Weights of a small GPT-style language model, trained from scratch on English Wikipedia.
Size: width 192, 3 heads of 32 (1 for keys and values), MLP 512 SwiGLU, 3.54M parameters.
Architecture: RMSNorm before each block, biases on query, key and value.
Training: a variant of Adam for these matrices, 146M tokens, 8924 steps.
MLP neurons of a small language model. Each row is named by its layer, matrix (gate and up: input weights) and neuron, and shows model dimensions 112-175. Each number is 50 + 15 x the weight over its row's rms, rounded and kept within 0 to 99. A neuron's up and down rows have the sign that makes its largest values positive.
Before each neuron's rows, "fires after" lists the tokens most often just before its 100 highest values on Wikipedia text that the model never trained on. A number after a token or word is its count.

fires after: "t" 39, " t" 10, "et" 5, " St" 4, " st" 4
L6.gate166:44 82 37 89 69 57 50 50 61 43 50 52 32 46 65 64 48 48 59 67 60 63 58 36 43 44 45 61 27 49 49 42 61 57 52 65 50 72 46 43 34 34 47 55 43 42 37 60 39 65 48 60 58 33 77 46 48 44 57 76 19 61 51 76
L6.up166:70 61 37 65 60 44 32 71 61 40 65 56 48 79 59 31 43 52 58 62 62 43 61 43 41 40 38 33 26 67 34 81 45 42 41 54 62 48 42 76 52 08 61 47 67 52 79 47 47 38 53 50 43 58 58 84 70 71 76 25 48 62 58 44

fires after: "r" 36, "v" 15, "iv" 13, " E" 9, "oc" 8
L5.gate79:40 37 45 63 52 54 58 36 23 66 60 56 47 55 60 32 58 80 40 16 54 43 60 32 44 32 57 45 60 49 43 44 52 42 44 70 51 40 49 51 31 39 38 55 64 42 89 45 54 64 45 75 57 47 53 73 39 81 69 59 51 54 82 58
L5.up79:79 16 51 72 56 61 50 38 51 47 68 52 42 25 19 40 24 37 61 29 60 58 25 45 62 32 30 16 66 74 40 52 49 62 39 66 49 65 51 46 44 39 35 47 44 37 52 70 55 50 56 21 44 50 28 54 54 52 73 55 45 73 48 71

fires after: " S" 23, " h" 14, " w" 14, " B" 12, " b" 8, " H" 7
L6.gate321:34 44 94 82 52 61 38 53 58 46 58 53 41 53 35 58 23 55 78 33 47 72 41 44 52 80 35 25 42 50 17 14 57 76 54 42 62 41 45 75 59 70 50 29 52 36 38 76 39 73 57 58 62 58 28 22 48 56 42 62 61 50 47 44
L6.up321:64 31 67 80 52 43 31 47 60 34 36 73 44 67 27 53 53 31 44 58 67 53 64 33 48 76 50 33 52 48 35 62 29 89 30 80 55 55 16 57 65 73 37 46 65 45 33 49 33 58 65 57 79 50 37 41 62 54 21 53 72 50 45 53

fires after: " p" 20, " f" 15, " P" 13, "e" 10, " T" 7, " F" 6
L5.gate372:85 38 33 40 32 43 55 56 40 43 31 61 32 19 41 72 66 65 39 51 40 60 17 78 40 56 63 55 09 49 53 64 50 22 36 47 52 29 50 53 44 24 70 24 43 31 34 71 53 26 71 27 42 71 53 38 45 38 43 53 78 37 18 60
L5.up372:41 60 89 41 68 46 54 66 63 45 38 72 65 61 33 73 58 82 79 65 57 69 17 53 50 50 47 42 74 33 36 42 56 64 43 35 49 69 43 57 47 26 23 63 73 39 78 30 63 66 63 63 45 76 58 37 46 52 34 61 27 62 42 65

fires after: " c" 26, " b" 20, " f" 19, "b" 7, "l" 6
L6.gate435:48 47 34 21 37 38 44 50 58 41 52 55 20 43 46 41 56 62 49 35 38 59 62 47 20 57 30 37 46 25 67 36 44 41 19 48 41 28 22 38 43 61 57 41 34 41 67 41 68 64 52 17 48 59 40 52 46 42 37 69 63 21 48 60
L6.up435:78 67 54 57 25 57 36 76 65 46 61 56 58 58 58 60 68 64 48 49 68 47 19 63 66 65 43 73 29 51 73 60 37 39 26 72 49 54 48 51 45 55 50 26 40 60 73 39 42 53 64 35 31 55 67 44 41 53 51 60 11 50 34 36

fires after: "v" 12, "u" 12, "c" 8, "2" 8, "r" 8, " H" 5
L6.gate48:61 58 71 14 58 65 73 40 40 49 65 67 41 57 19 37 29 41 37 72 13 61 62 32 67 56 48 35 52 47 35 38 79 54 16 64 71 29 54 52 68 58 47 46 87 13 52 41 34 53 56 68 86 56 41 40 37 63 64 58 39 70 44 67
L6.up48:56 52 44 45 41 59 53 20 26 33 57 24 43 42 61 62 42 49 59 71 61 65 56 39 55 17 53 54 62 24 52 06 59 54 77 64 51 07 66 53 43 78 51 41 56 23 71 54 58 45 57 67 42 68 73 58 55 79 25 52 78 44 55 36

fires after: " b" 46, "he" 22, "b" 13, " B" 4
L6.gate265:37 53 72 70 52 59 55 41 40 42 62 57 46 43 67 43 54 62 40 29 57 48 41 58 22 49 39 40 66 43 40 33 63 46 44 31 49 59 51 50 40 65 53 42 40 19 68 59 69 53 46 38 84 76 46 48 67 25 30 38 34 64 26 63
L6.up265:64 68 40 82 33 36 49 87 50 27 54 50 62 22 49 61 64 58 40 68 43 31 29 62 35 55 41 60 37 48 20 25 55 67 57 60 93 45 55 39 44 60 55 59 40 56 41 40 55 31 53 54 27 64 30 55 44 46 49 53 10 20 69 73

fires after: " b" 37, " d" 10, "d" 9, "b" 8, " " 8, " h" 7
L6.gate389:68 32 51 57 40 55 43 38 44 50 56 56 60 72 54 49 41 51 40 61 30 61 53 40 53 89 46 39 30 68 30 71 56 58 39 36 28 44 63 52 59 66 76 73 58 51 48 53 54 61 52 70 46 38 39 22 41 29 31 66 85 48 22 51
L6.up389:35 52 68 76 48 45 34 67 73 82 50 93 44 55 47 53 49 38 45 73 36 56 50 58 56 79 62 57 55 65 59 73 56 49 29 63 52 63 24 75 67 53 52 50 50 63 29 48 21 47 58 46 46 55 59 17 45 41 75 36 29 55 39 55

fires after: "e" 27, "ur" 16, "t" 14, " f" 10, "an" 6, "h" 5
L5.gate398:75 46 45 32 14 50 66 13 48 31 46 72 57 15 49 48 68 76 47 23 42 54 36 65 52 60 54 32 33 63 73 58 76 43 69 66 54 34 41 40 43 51 59 47 63 58 45 51 49 52 30 50 14 68 62 47 72 51 17 56 45 23 52 44
L5.up398:52 56 72 37 28 48 34 56 66 48 63 67 80 51 39 27 61 74 63 61 53 56 46 50 27 26 70 44 34 51 67 77 52 50 76 67 33 31 30 66 50 50 35 32 82 58 66 42 85 67 19 81 49 75 90 61 46 76 48 64 40 50 56 33

fires after: " P" 15, " f" 13, " m" 12, "in" 10, "p" 8, "ur" 7
L7.gate59:56 66 83 52 50 37 35 38 64 77 28 45 34 47 35 67 44 76 46 34 64 43 43 70 41 79 17 48 64 50 51 64 45 23 71 44 54 56 26 63 25 51 52 42 54 46 24 64 41 29 53 60 38 43 43 29 70 33 42 39 67 46 21 32
L7.up59:46 51 60 32 74 60 44 62 30 35 17 65 60 58 38 36 59 66 50 51 32 50 44 57 53 66 56 42 23 36 53 34 66 43 56 40 36 44 36 45 46 57 57 26 69 53 36 49 56 35 56 35 52 19 54 46 31 34 44 27 58 53 61 47

fires after: "ub" 29, "os" 17, "r" 17, " p" 14, "p" 7, "op" 5
L5.gate20:52 72 68 34 53 63 69 49 58 13 42 45 56 37 77 55 40 45 61 46 32 55 39 43 67 83 39 42 65 57 47 35 58 43 63 62 80 34 26 51 33 69 47 16 90 49 45 59 48 44 76 42 65 68 48 26 68 36 50 55 78 54 67 42
L5.up20:37 50 33 52 43 52 46 53 44 49 43 46 36 85 26 49 21 64 60 52 40 77 61 33 44 67 68 65 54 64 49 61 07 38 37 14 38 43 37 68 44 41 50 41 44 51 50 43 53 48 55 51 67 46 78 46 52 62 85 61 53 48 31 51

fires after: " t" 19, "ate" 12, " T" 12, " by" 9, "t" 7, " D" 6
L6.gate439:80 85 33 50 54 50 75 60 47 51 33 57 18 55 66 51 27 28 38 36 30 63 40 75 86 51 34 40 55 61 30 39 69 35 69 60 18 52 27 67 65 62 55 45 77 31 33 70 29 79 39 41 37 42 69 57 66 64 45 41 58 35 57 57
L6.up439:76 75 29 48 37 47 38 61 41 39 66 64 27 41 45 30 29 62 59 41 79 42 41 61 46 36 69 38 39 56 44 60 48 30 36 62 59 34 37 92 79 47 66 61 67 96 54 51 38 41 59 25 38 45 68 74 58 49 43 53 52 62 59 72

fires after: "l" 24, "ub" 24, "p" 9, "on" 8
L5.gate115:63 82 59 57 31 50 83 27 40 62 36 53 64 71 24 64 33 63 56 65 36 67 55 21 33 81 36 32 59 58 32 70 57 53 37 34 57 42 38 40 37 49 46 50 57 58 27 73 44 66 43 58 43 64 42 45 61 44 39 77 63 70 50 23
L5.up115:65 56 59 37 54 47 72 78 56 57 44 75 58 65 43 35 38 90 58 49 43 37 60 36 22 75 46 45 73 57 36 50 31 07 39 26 64 48 54 37 57 44 44 34 62 55 36 36 62 57 45 53 32 57 56 61 53 73 41 62 69 25 58 44

fires after: " t" 19, "t" 18, " m" 16, "ot" 13, "op" 5, "l" 4
L5.gate216:75 49 41 48 62 42 48 56 38 61 41 65 60 43 57 29 62 47 58 64 47 61 16 13 66 75 30 25 53 37 36 48 52 51 56 31 35 58 32 65 67 53 40 12 72 42 35 17 14 47 58 47 36 83 69 58 51 82 73 47 64 32 44 50
L5.up216:46 60 59 31 57 26 51 55 39 25 46 42 41 57 69 60 48 74 40 54 65 43 44 76 66 57 80 63 47 46 37 63 61 46 52 51 81 30 57 61 43 58 40 39 43 64 20 28 56 54 52 47 82 24 56 69 44 37 39 57 56 45 56 59

fires after: " M" 29, " f" 27, " m" 17, " F" 12, " O" 4
L6.gate21:58 61 68 47 32 49 43 34 39 56 24 54 48 41 41 62 47 65 51 50 23 41 28 69 72 80 74 25 64 54 57 41 49 33 44 33 53 26 33 24 55 58 63 40 53 63 11 63 56 42 38 42 64 49 55 49 47 44 24 68 74 60 57 62
L6.up21:49 31 52 49 53 23 38 41 41 67 63 19 56 87 39 35 63 51 47 76 49 54 47 54 45 46 25 67 17 47 48 41 54 29 49 51 43 34 51 44 57 71 50 57 42 61 31 42 67 45 57 40 58 47 17 59 37 35 59 42 69 26 57 62

fires after: " d" 23, " |" 16, "h" 11, "." 9, " D" 7
L6.gate12:63 71 42 51 47 39 57 44 53 29 32 52 49 61 43 41 40 94 46 37 54 67 38 65 53 52 60 42 47 63 49 31 33 50 43 49 42 36 43 59 38 26 67 40 78 71 45 75 42 32 36 51 48 57 71 68 41 54 33 24 51 31 67 24
L6.up12:56 41 36 42 46 47 62 34 50 43 50 63 63 59 42 77 42 49 28 34 42 41 59 24 45 37 46 56 06 33 55 67 43 60 23 76 32 43 31 31 64 51 72 28 47 71 45 43 55 35 45 13 56 13 38 56 53 67 71 57 68 42 59 29

fires after: " m" 21, " M" 11, " t" 11, " W" 10, " re" 8
L7.gate206:37 59 64 38 43 45 60 37 42 75 57 55 53 57 64 53 72 90 53 49 70 59 48 49 59 50 55 14 71 39 37 38 42 34 53 32 31 48 41 57 45 41 27 78 32 77 69 31 58 19 55 66 55 56 63 54 59 32 28 49 45 46 73 39
L7.up206:64 36 50 58 29 52 62 71 63 51 60 50 53 78 37 16 21 55 50 46 14 57 53 29 60 40 43 40 68 40 23 65 43 54 38 68 36 43 57 31 43 39 52 56 53 64 39 42 31 37 57 56 52 51 47 60 47 47 80 77 33 66 65 77

fires after: "r" 19, "iv" 11, "ist" 6, "ol" 6, "he" 6, "m" 5
L6.gate488:68 47 51 48 54 52 61 65 24 71 40 32 58 68 54 31 52 65 42 30 40 59 30 56 57 34 25 60 50 36 28 46 87 43 34 67 33 37 44 57 39 37 30 26 55 32 63 33 52 60 46 79 55 42 37 53 67 69 67 46 42 60 30 46
L6.up488:32 35 68 70 61 62 54 35 66 35 51 31 50 41 47 51 42 31 51 38 53 39 17 58 30 49 29 57 57 65 48 35 75 80 85 58 39 58 60 51 21 39 46 56 34 63 47 76 80 55 42 42 68 44 46 39 18 53 26 78 41 25 62 36

fires after: "r" 29, "oc" 10, "v" 8, " L" 6, "in" 5, " l" 5
L5.gate428:54 47 38 70 44 60 68 30 00 58 43 36 69 41 66 27 56 34 31 49 53 41 46 57 29 33 50 58 54 46 28 41 79 65 58 56 49 31 41 38 34 67 66 31 66 76 68 54 75 56 68 62 36 26 56 51 42 61 45 65 45 61 71 41
L5.up428:34 33 65 33 61 30 36 30 38 79 59 55 37 40 47 67 53 55 37 58 44 51 66 37 18 45 59 21 42 62 14 55 45 37 62 43 84 44 20 53 38 39 46 61 72 52 56 43 26 51 46 50 43 27 26 55 43 50 66 48 55 87 73 50

fires after: " P" 18, " m" 14, "e" 12, " ch" 8, " M" 7
L7.gate362:52 65 65 27 22 32 44 49 52 51 21 44 55 36 67 50 53 72 50 54 75 45 51 51 49 57 35 32 62 49 12 46 77 46 38 48 47 54 54 56 51 46 47 62 73 63 52 60 62 27 63 51 69 58 46 53 46 34 10 43 48 43 50 41
L7.up362:51 55 63 23 39 49 60 50 33 63 47 41 59 87 32 41 61 81 56 59 50 52 56 57 72 33 32 65 60 40 23 69 54 32 54 50 43 36 48 63 25 78 44 64 48 51 36 76 58 32 78 55 35 34 62 36 45 17 80 36 51 49 39 24

fires after: "ad" 13, "on" 13, "an" 11, " R" 10, "p" 9
L5.gate343:77 55 61 79 56 42 50 45 39 66 36 39 58 58 49 35 42 33 56 62 31 37 35 45 54 39 45 21 38 54 24 64 37 47 63 52 52 51 36 54 38 25 33 28 25 52 54 52 53 45 46 64 29 54 34 42 60 49 52 53 63 60 41 20
L5.up343:42 45 44 60 50 71 62 27 35 53 57 79 69 69 67 28 34 61 67 34 50 44 62 20 74 55 39 54 40 48 59 76 36 30 74 36 61 74 51 18 49 47 31 44 44 39 43 42 17 34 56 53 86 65 61 45 50 43 53 40 85 55 37 29